MLP neurons of a small language model. Each row is named by its layer, matrix (gate and up: input weights) and neuron, and shows model dimensions 0-127. Each number is 500 + 25 x the weight over its row's rms, rounded and kept within 0 to 999. Numbers have three digits each. A neuron's up and down rows have the sign that makes its largest values positive.
A block is one neuron, or neurons of one layer that tend to fire together. Before each block is what it responds to, as a language model described it from the Wikipedia text at the highest values.

Description: Word-start fragments and table syntax. Fires on the first piece of a split word (con-demned, ambi-guous, in-mates), on the preposition " in", and on markdown table separator rows and pipes.
L8.gate596:511506519475464472515552503475488516505493513435500509512520511502528503502515496518507484525494465494505473507502517563496486491511492487507501480569482491500458485512473501534480532510511469480480504494493468471522513499445501516500509539486537452496447479494485511544532485503520519524435490490534530538502468483465458460532520468502495515514507497513572510486513494495525471466442
L8.up596:471510493481488502482491466466518499530510539471540511523517504494502460512587517486518509506433498490469498523525521520457481444517513518526514485549475537485503462555459493485505477506541503499550545512523489463506535492518503497544543513474522506471480465493511486504524535495481502474540484477521511502540499503523470493495469492488528510460529453461514545503523516495525535461472

Description: Mid-word consonant fragments. Single consonants or consonant clusters split out inside rare words, mostly foreign names and compounds, e.g. G-h-ica, Cz-w-órka, Stadt-k-ultur, Karl-sk-rona.
L7.gate102:467452511506477529490446524489470511518478460528507445472479524484530523470527474495474464533547499490512509497494483494488538481487477518540442506519535503521499508509531460525537506472497502512509481543488535515561508502490509492494513501509496511512443502488514485505462512464496481497512494483519506479485511480502540505501510506484501490544545498463535502514504555433453488519501
L7.up102:455535506474551461486507509475526501496541496495520461489537561507493495482509495463464494551532482443510461487459474530498495524498496482483475498473491495481502501469492513454510500509482536524524531524516523493502461560496518494507484505472499444469549509507518487479497465506511446487465497473464491481491484545492469483510499501475491493545535505455552490532511480513471474543451
L7.gate181:495479465484516513481504521499471499511515523528549473470513487478592451475495464499509490551481475539486480486491499516527517481468505525513458512498491465514515521536503453502486495516495509532505467545529518512515516528468505482500523487497516489484474506503505516471514492428537456516503457503530507465481539473520503489525468516508491518514466538445522461453496502470499500486531
L7.up181:504471512523514477491496469467485498466519511493493489501487485475559528539511522522502460502498463504527550514503496501448505478472507519430508494527495519539536512510510517508458507476463472526537492474539477520547500472509495498508503450515534499449506490454507497473528519501524509528507448490466535493481527483497543461528508533507513478521534532506528485457483497474465553477534
L7.gate214:464490490479494488516488526511476525523439475516528462510486541499508491485497466482441464547514478507536534519478494505439518489536483484506486514488492526494513480474495452457515478556463515513527524513511535502537520507525503467495489443472466458505507505487452488484524470491512518530456490511504520492466477485460532504524487524527474463503491526479500508483460507501494508558520
L7.up214:509502522532523483469509467460514472495511517470476499528479518471492493483497463492512487524543553495506475539481508545487520467476500496521461518537500436520473524462504504486535507521487466497484489521518487534516503522493529497519558445470510461501480514515500459512464505481474525499493506509509469529444457526523544526509486502470497462526490499464523509451504505523475519530568
L7.gate500:518501548457473502497502501526454496498537513488502502486540471487462524464473462512493521455493492495486519469493506476505476491486519496520516456474511475523499553543499488466529519478460547484506499496491496470486549522530528467462490444469474464501504522500529516480510519475492497488496475521487493488517470501429505501486507503527505509526498533492534498501510552491512520489514
L7.up500:491497471523528510496522502478520457497535535504482464516490479536442514528533468494533487494511541445456527498487543538484496500530525435458501521443485499525496484516483492508485491495462472506519517515518496488461498493494479486522498478473454487489494515471516480496461459521516550500484458453497487502492543532479530505479467532475507530516483503444487521478543489501494510534526

Description: Mid-word fragments "il". Fires on word-internal fragments, mostly "il" inside split words (Bu-il-ding, Ra-il-way, O'Re-il-ly, ce-il-ing), plus stems like Dur-ing, depend-ing.
L2.gate246:450498467485477509524505479484500506473517452510494473502504503501462458471466549506503499449518535517503508532515480513500492494494523500458537489516482514466486516490465484516520542440509556538483499512493476534488500466504503513488507545511511483479477516500468479475516503543464504515495506490491464461501465529504536498509471508533486499494513540443503519494483549522482453489568
L2.up246:466452496510505482535527518555522513481505505499502434494498473549476462500470511501490518474547550535514544531496487483501483512475507484467513453494507545499494498473481490533501507483473506512490533495496512509480519501534459517501496487487510526518488505508493486483514515528480500518466538501507500465462505498459491483515476527475481498493505528454544545550458498480547451490523
L2.gate450:550474501476479507481525526528469489514517446455501488499497483512469510496490492502444500483532509513475500472492544513540510552490507491543531474507526515491498514515522489507483548501499484492465540507508504505476476491508412519524479513509509503455483467494488515487480505459462544469480532502495527492500534472515504505465487501505505524508504516496487462515564476549485503469476
L2.up450:500460524506493498479485539517514461510511485455463487471497505524501480498474502501461504484540506452476490494541552515519486528550507458533495500490500502493542505514521493495490539520512487491464525516469499449470484477501465509484489494526540496516493492477508482490511551481489525486481528479487517519514532497517505513451492503509498539450504506525483464489526457531473535472514
L2.gate598:490456470513529497494493489492497535518529488481537436509504538489470482438525526468479507489544492510526478455483501491457525510514490470509467515477533501481505510433540503543452496486513502472463529496514458504453537514543520486505506537516523495517531453526478467496487499513513495498509545522468480474515458474505509458497503490485496470513506505520481461503504451556460505486525
L2.up598:494426447462521545507466504514457506480439485491507441569529484541499488533511514508494486499539508479497526478533498502447502538480492504532499515484499520495511498460531512489484458487531537517485507539520467461465507466488475499532518458509502487502536517465515483516538494514507452507517505473484494494518490493471503483508474454496518510490539524524467482549498532509515471469494
L2.gate700:506511513540458512529527518507538520490493494530511476482504446501494521500518560486461493517521544524487507498438464485529514517526453509494492510498486506483531469514516544466503539556503493487466500499516502488521517513500481476464506509508528460492483476522505522496494514559496501508524477524493515460551505493466507504539536499494512521486499510529479501498524406565511478502548
L2.up700:500477510445505526472473518517499557512495451532529541491535512538469472532545525495519459517527481475540455480508505501465442480504497497486502527525454549471502501481521453512496496512479468489487534470433495523491514514491514487523472540488509508489502459530529479480517509515527516496526527475505500463519524508482495530453505536510515500496530536496491541514498452502503540516479

Description: U.S. abbreviation period. Mainly the period after U in U.S. and similar abbreviations like D.C. and table header Pos.; weaker on scattered word pieces and connectives.
L7.gate46:501525510532513511488468494474519497502519514534510524507523535477542498513487502520521491560515528468496499525506511473507507448467495488540540483511471473494492508489518496521458482498519496545519507494480467493511469461460489491486544510479516448487491480484509478506479497481517512528535539493493466523475503506496542508462501546486473544534474480523503513494542507521505569488493
L7.up46:507526510489513487480489490470498486491510501463515519486481460493560515499509493493469498505513509536509531522501526491503505482525487527503498465496548496516541520487512463527512470497469493495496472497511509475537538475541462520479505556475511540471501479448456506485477476495496512463545477463479524491494495529458493450456515466512515533495480478550526541465537516480499564521503
L7.gate321:496500458523511486502498536461518505463562494457528519469516522485509479488485556458486500500478485494538472497515463484461482486491491561540454491484490520483497516507543507478497466494483487487492508504543541522478537472457478548502507499485541502487504475505496565465498488517523529499485514452505498457525494462453511533503539461539480537466457490482475496471495477504519530505526
L7.up321:519533546498543498512497510459499504495534456503468490526485486487503474484504500504516457528507466503441500458556469480533501480478463540556489528495469463474560499447504487509531472489467496517524480525480516503461494489485448507498541506509519472511451486497473545513491483481471499508550536482488471516469501458514507547485507492469493500497507481521532504489465502512527499483509
L7.gate371:527488488477463550515522494507491514487523518515512504553470521494434528503505469506562454482482514478487523471547523483518527522498474527497516486504467518493485554487466558493445483534486505487512519495471496561491489485485545487507513521471498492460479475471490502475499492495532484486476485457490517512451501503497474490556531501486471488509543531493501528457525498549523556570500
L7.up371:543521504507521490498512470504523475474447469512466493486529490507517480494470506513511494495462497487516482527549471483533507491457547564493478475458485529495500531492478475519499471499508489489484500491490545493483498512458526513504446499479477530530511489449503484560480531499495495480564525457509530514448528522507447480536507492472467485510501476492496537473536524493467470486481
L7.gate740:446493435510528504528492500483492477422480535497521498497501464503493493478528420510504555527556462479467536518501534480503515472451503529498495521472490550479516481521482521544456509507491493512473493516494457473485471509487514496455485514502485478528539512483505487478488489486500501489468496524474500501498500486478515492511480481518493512540517504521478532492501502504486521503556
L7.up740:533494507500506515512448481516493480507510515486475534498552478477497477516545485540487556521546480484488517540532494454524554522528496555525556466478510526527488485534490487539489503502532487524544519482511488506526490498458473514503492488460469495484484482509514492482497562511489456497517525497536491494479483515487498462475528505501485473459501515472483519484512510519528509525540

Description: Back-reference pronouns and possessives. Third-person pronouns and possessives pointing back to a just-named person or thing, such as her, his, it, he, she, and possessive 's after names; also the piece "her" inside words like herbs, herpes, here.
L7.gate180:485485502482473468512547487516460464469516482524485491476463516464502541502490516495523490507488531513509503510495452506456487516488457504511486537483523456470469526512535481497508509515536477493482542496523481468551486492504513477503504488518449504461511480482479521484495501468461463467502521492467516509485424519507490515540504504492493531486510497464495508499500465444493527466498
L7.up180:502483523494475473453500542491473479489525499501521519500504505485475518458497518509496545548481478525496500482507516480460487520491493503490510502503497453503489500503501539500469496542544472486531534518467520466499521477450494482516491547507503502525480502523494473482446439464478510480475442524539492472510498510512510499499480549496482519541458477495462485466469510492532511474551
L7.gate194:483487475502517499481494493504523445494486498503468463469483497496509504514485478535510483531494516504472518490511459495445497459489490514524507533531551500522503555472486451532499496498510506510510536487504441470488482486475495556512512491483512518506542539485513558513545516473500503464525510520521499539481516483527504474489484497511458476471509529472514486474512481512503535522539
L7.up194:488529487477560511531502523445478499511542477507481482511506462493476483499511548500535494464499463461538497536479485489507499529510542489531547499495548504520504509541518499463500502517480482488542516483489515513468479509481512460481499481494486480463506515480446485526527474499484489511498520536512487503526504499473515488476493549485540527531543542479461563548479519501538486467464
L7.gate574:480453494521509530504468461515525477478517504490511476482510510523405492512511482495480536477535488504510511472482457504488489454461516492488502508494503492524475511525489506501481504513536518514501555478488522492503477547522458499516474540534538503477542563528488556463494518490523496466474461493467535475473462542514490494447487472478489533510518553508490498464526484469483503522481
L7.up574:495501496534538499450551532502487461462532488473456500480500493495546526512498511491462482528482476524497491505503506503478485498526527535522504517492512472510540516466514503514472534531530513500513494494484484501434478472482530481522470496510468498474491500443514454545490484469461500489553524502492503554497487492507488472493467506446482551468510467488506540489518504512494458538565
L7.gate624:535493500521492497486551524522529496505550456535498499526504467489517525489533520508457477527459506468525551496468448471496477500482518513457474511544480539565513486486507483513486486504531522460511536515505515518445473491527475510501502512495526497516449531515526520464470481503512460486510528494514503522488444522494481498436485468469486490511503522507458509503525441513495492531507
L7.up624:519489490484508494442510548494530529509539536504491473514470510524479517523469516438500456541461479499553494469447486506485528487494491518522514485500520501526499474524501497517496499494522520479571513494504515511507481467480494492514492486539498516518517496507450525466492505473527471505532516480498514534545440502494465520483519497521506506507515467516529571482518452498506481530491

Description: Vowel-plus-l word fragments. Word pieces such as al, Al, el, il, ol inside or starting names and words (Jal-al-Abad, Al-Khaldiya, Elvis, annihilation), plus table pipes starting rows.
L8.gate443:514495462489487522469516529483484530500553459551473477498485478525511478535498512485492478472447530497504480535520473485491506500518532500528492502485483524495510497501513524506509531462501512536529449471486497507461561470528490491533501507501485487506469536478498490493511526498528490507457482484513508501530476517541470527449533460532453489486516485475492517496510530492488498523490
L8.up443:536517509498484493499496529500471493465498498468504473521527533491469516508480467468522518517465546528483494533511476492527542540505521493491478529477499550469535555522510491494501515501463502510549521569554520509479444514495504469517493511524505489487467497481497505503532529500465507476487452466493515472492512505498496489547463503468495540482499480469484499540503527486458488483448

Description: Markdown table separator rows. Fires mainly on the dashed |---|---| header-separator cells of Wikipedia tables listing results, elections and records; weaker on scattered prose tokens.
L7.gate249:510485521474463490533480488451496479492544422513535492489516494478479529509487497492503517520501499482526466489485514500463467513493520472511495508504450480480494479493448505509480498526521512476478485504517505551527504513469514492520509511518526494494523468502477502515494570546524512569485482492519466480503501517491474503544487517516501490461470493522462516516469474460500519501486
L7.up249:466479522503460542514497494476560500481515450527513492511495519502510501501467473508498547489463536515508465529510534511485497497513502465478519493479461484522481507447453539556525482515502505493502506499500507505505487535471512476480520481542513466523509471476481468566522491516500520504499468474515476511502486511495484483547446513470505502511523475522494487475466485477480546454517
L7.gate501:484475510504479514532484516501465533520447494536498474488510466523509514496481448504532513522506516490525495488476502538507521505520527474530491518479503501533497494537558489503446490494524480500504541476457539497505500475509505496529530485507520482506477488535476505498506459508502519496492514533541566524520526464490483520526473490487562533512489508497559468522519526496501490498474
L7.up501:513542506473469515488529482441464536488462489508514536462511522507512508504519498508487523520539524499551549520502527538534567549477543524499538482496514525533513497455520518524511532517536502503522555551494521493508506472471487490490548498498501526500494473505515474490524528492474533488499571526523465513487513520497498549473487539473514523460500493504517533496494520480526481473511
L7.gate644:526496494488528482523538519493499533509525452501492502534533482516550510477501477498537485506519526491538477504485519500507504489500479476509526492465544505500505511504517493494497525517572518528533497493549495472514499452514503526482519527456482472476511510483549543483494488509490516434491528482528484566495485498518488523494487525535548493484465517500474549520540517484469509551527
L7.up644:530477471496531515513536507524493486527447450478520519494492468492534497501464503437476502467496513500527437487501478538505506480498492470500528480490493514488473483523480465478489473491520511521555552463510555472518487492499511518479511507485542441473497488502528512478524495543519479507492504471509494487518499507532526580526476506526479545509487500455499514489514511515496510517499
L7.gate767:532506528526501516519490505484534543538475518513495506498503474477510507509508492468468481460524507493498519545456521505486498499519565467525466520490496496476513508495471478542473502580521498481476475522524510475503514470508525525506495484501512483545471511516474478525475469482492505516492516524522493483480503468475522490495501523509563504463497520482505522519461502544504513511506
L7.up767:546479538522556450455471495462514510538504525462515472498472497469527473538493532505422516491509515508483522528485490461481486496525537474471524513483500491463521561492511536519460492493489488476549477487534453523468519491484506516486495526463520543537482497498529450526507488507463524562463509524460545488507492541489503519520507475510529527524514513479501512463482489532519503504512

Description: Initial-letter abbreviation periods. Periods right after a single letter in initials and abbreviations, such as G.O.D., N.E.R.D., J. M. Dillard, and e.g.; more weakly, decimal points and ellipsis dots.
L8.gate459:527480470474486485508514479524477491522457509498541536507490533507461518500459508511497470512505516515471507515510471506523493464491530543497451469464499491489479458476507480532502539502500511485517540469503508471543490463542491517490458548479477482519468505495585492481486526531487501493475504495524513496466469539518478532480507546506481551517499501514536548457536492535516501523467
L8.up459:463527462491468489467483555482490511455472501490468509472498486469503507485452424508461451511521531507505516507501491527491476473525512528482498502497540489490500460492504525531435523491475516504497473480531511495562491493488517510461523531474468533516445498441524500510507498556512462514491542503533482454531446497531532517475509492527506446519478487489465515512523517552450455481547

Description: Plural sentence subjects. Plural endings that complete a noun acting as a clause subject, e.g. DRs, pipes, tours, plus plural pronouns they and we, before a verb like were or are.
L8.gate759:499464475498517470486490471494535502487495460463518498506496501553530510474493460465463530467485496508522487520492438480480467499509486503497486494486496504481469510498480450497511528466501523501497509511499528538497511513540516506535513541518512455507531509537468526514505464507552525525461480482467484485531503509510524515500536553472487480489485537455475481483499475495515530589480
L8.up759:479553508501501439494513495500478509487508491528497506489480515508464509517461458484455491467495493511505480520483461461465463485507491465513478501501500504501489520515484455477448481498482534458511461529507490558471530494518493522538507520511519494486505545508487522542527490486547537504535498519467489468486479476486526453472533529489444490501491497480499484488507472478531526533479

Description: Mid-word consonant fragments. Single consonant pieces like v, r, m, T split out inside longer words or abbreviations, such as Bl-v-d, Re-v, car-v-ing, Gra-v-ity.
L2.gate189:518513490524485475505490501465470541463444498502508487548499473487517503477538485533520526527481549515491484512481473538543458495489497490477502464508517492474485500532528505488476513503506516465478476518510480497512513515488481508466520518487481493477471473505515526511504464514482532479474511511484454545506485490519487513466468552504500503483495520501500456490495517501455488478452
L2.up189:503505484493525544458512491520472536490466543500533512452529459498524506521505516562531472527487557502525520532498481514524476531468508474487489489528487541432460479521517502502529495494476498475476516495515504542470515521458501514450501476506544460488487485510510454499517508507476523497496475506480483532549478498499491503512485533524504473513545450449536459485503540538474486493478
L2.gate362:496497475492518520556483480494514503507485459541536538502484559533496520479508542481514480540488490479549504502498509496484469497482491486466490504514473513466491474483505504509518533505488518492505481515486528498526526523541515504536485541509498506504484482533519496496534529493492521531504482455530503518499473506499522500427476504464548500502505510506479516507501531512456489457493
L2.up362:525505436498521524532481506498486506456519532490495476494480492483523478544512475523514490521478459492511497499534481501458526523491508513491537506519522550510469532500469499553464498482498538479502514546533512518505503494546501481509528497539471510492521520474550455465492468519471482496520488485516498482522501510471549506471504466476540480504509542500484482491477544477474509502492
L2.gate503:459465496465495471517521489458486493493525494478469483479503532523573454490459507539534514501506489481537500503513473507494541491494504506434479485507514520506520461525517506494489511502493499516535525501517485509481509518523515486482513486512510483553479512430542505481495476495488472494494474491500464457503439492462562504511484492484521451557464501503509469486507547470484504535516
L2.up503:527482513521510537474511474530464473461497463475495528478512520464488487504494481551491499469477503479527468531522564499490514512494524518490499497511474510464493495532528537525550528516499504504490545535488511535489530511507447514495481504459542482472457519502544506509505490501527519517495475490476512511479484490490500467519503486453516483552448496512491504517555559460468488521477
L2.gate531:523512510461530494487504530492485498463479514471452493523517506515498449520498504470451526505588515509452460510526548526476478478543495475518485479499485509493510490506530510509492484509478539540473525510508508491534474509489481481484465493494491529524491524502511515507509534463520467488503475486489474559471498544488450498469514491495514489478525529524495497512513506455510496542469
L2.up531:495500513459557502476490578513484504471506495506465496548517495528458479483509524490472516505570525509477505516542554568464484504503482488519510475514482482492504494507514528515503473472472548489542521494496502522498489524554522510473466517497493519565501487505561508489510503481507480477501464474507504548478423480478505469487515501528502515457508516497492497456501464462506515533486

Description: Periods after initials. Periods right after a single capital letter in initials and abbreviations, e.g. Charles L. Thomas, D.C., U.S.; weaker on mid-word pieces of names.
L2.gate21:552477536502454468551511456495545502471483531565527479467520468533471480456472511508495489533511491503540534484473476504453532484463467506526510459490511458445526489506486457536448502515498470517504521523505530493465508508517471527498497512469435478464481508512531506503490534522475490516509485469498474493463512494504502521486466534473515487478495508475462510518465488496516465478497
L2.up21:535516493496489496496528501512514490462474479524535488479512431486513509517544487526461456485497510455479498478456482461505520462482499511481495524512481477511474489517511480498494483489543509501491502509490519480510496459499474502509475499507534482494500504521520523480511500552492460472482517524473506485506478495505453555529463508501427496502474482512522470515488510488484528473524
L2.gate39:533523493475474515466548480508548517509454512548501484462441491525473538472520506454484481524481471513451490477472478509485488486477521499481449510485502489462499497500527516505505534494536501508503560506536515508533503491489477494500440546504484535527538506500506506490522495508511528516540464431471509475468521556457515499493475468522520532525467516528501514518492497512520471470507
L2.up39:525526508491507498485518509525482539487524517505518483503507487507518508505492522470518510470512477497477501482579498521494510487474496541470547555470444518538509490508507480506492498504477542495511522516467483507509495431490503522501491509477529536538517510509499497538521472540516494485479497417485530446513515546466496493485503504473521522480471509536527497525469537486519510516481
L2.gate43:510499496526518486555493474524496479487464477499464482519505520511469529471496493453484526505510456475480546461519520504474484529440506503527499504515515514489530526503539496528473519487537493449460447472527533527525500531513480534528531475518460498528525499514499474490469473502454496501480459507517514506506505518522483475459503512496482527494479507568532498510497477520456420511503
L2.up43:507487494501515474491483488510549557530492522504502504470527515537519530485479505501515508494520473511468546462534527524470481527474557476529465514527527511523446522459514506517491538482492514513486502500486499482498490522453490506459500532501513496506517498469469503493525480505494521524520482495477489470484476557487510513524530479496493517473508478544504479476532507452481486526486
L2.gate587:480525516537542535446539514477522471495494527544456501512504544497483502518521518532504521524477496502522495491522491443486483482480474530454524474485507476495504508503494477499491511486514463545533439518528528528490526483504476523499514518482507483454456509496494518482459473543528465499494489474498513488522495553497499510506445505479509476515445490514511484542494496473518503483484
L2.up587:531502467462481509496473473499514454485465531510484527495485511438469496487539490493457478506476469503463504521506539546514470492515480513516489480494536518461498500546489521494505504468476493530509495503458452485471496468481500492461509490467495484466466455470505490481501480487517484510495527519538504502521487502521472502510526488458472471496488519483484535464508484486547474475468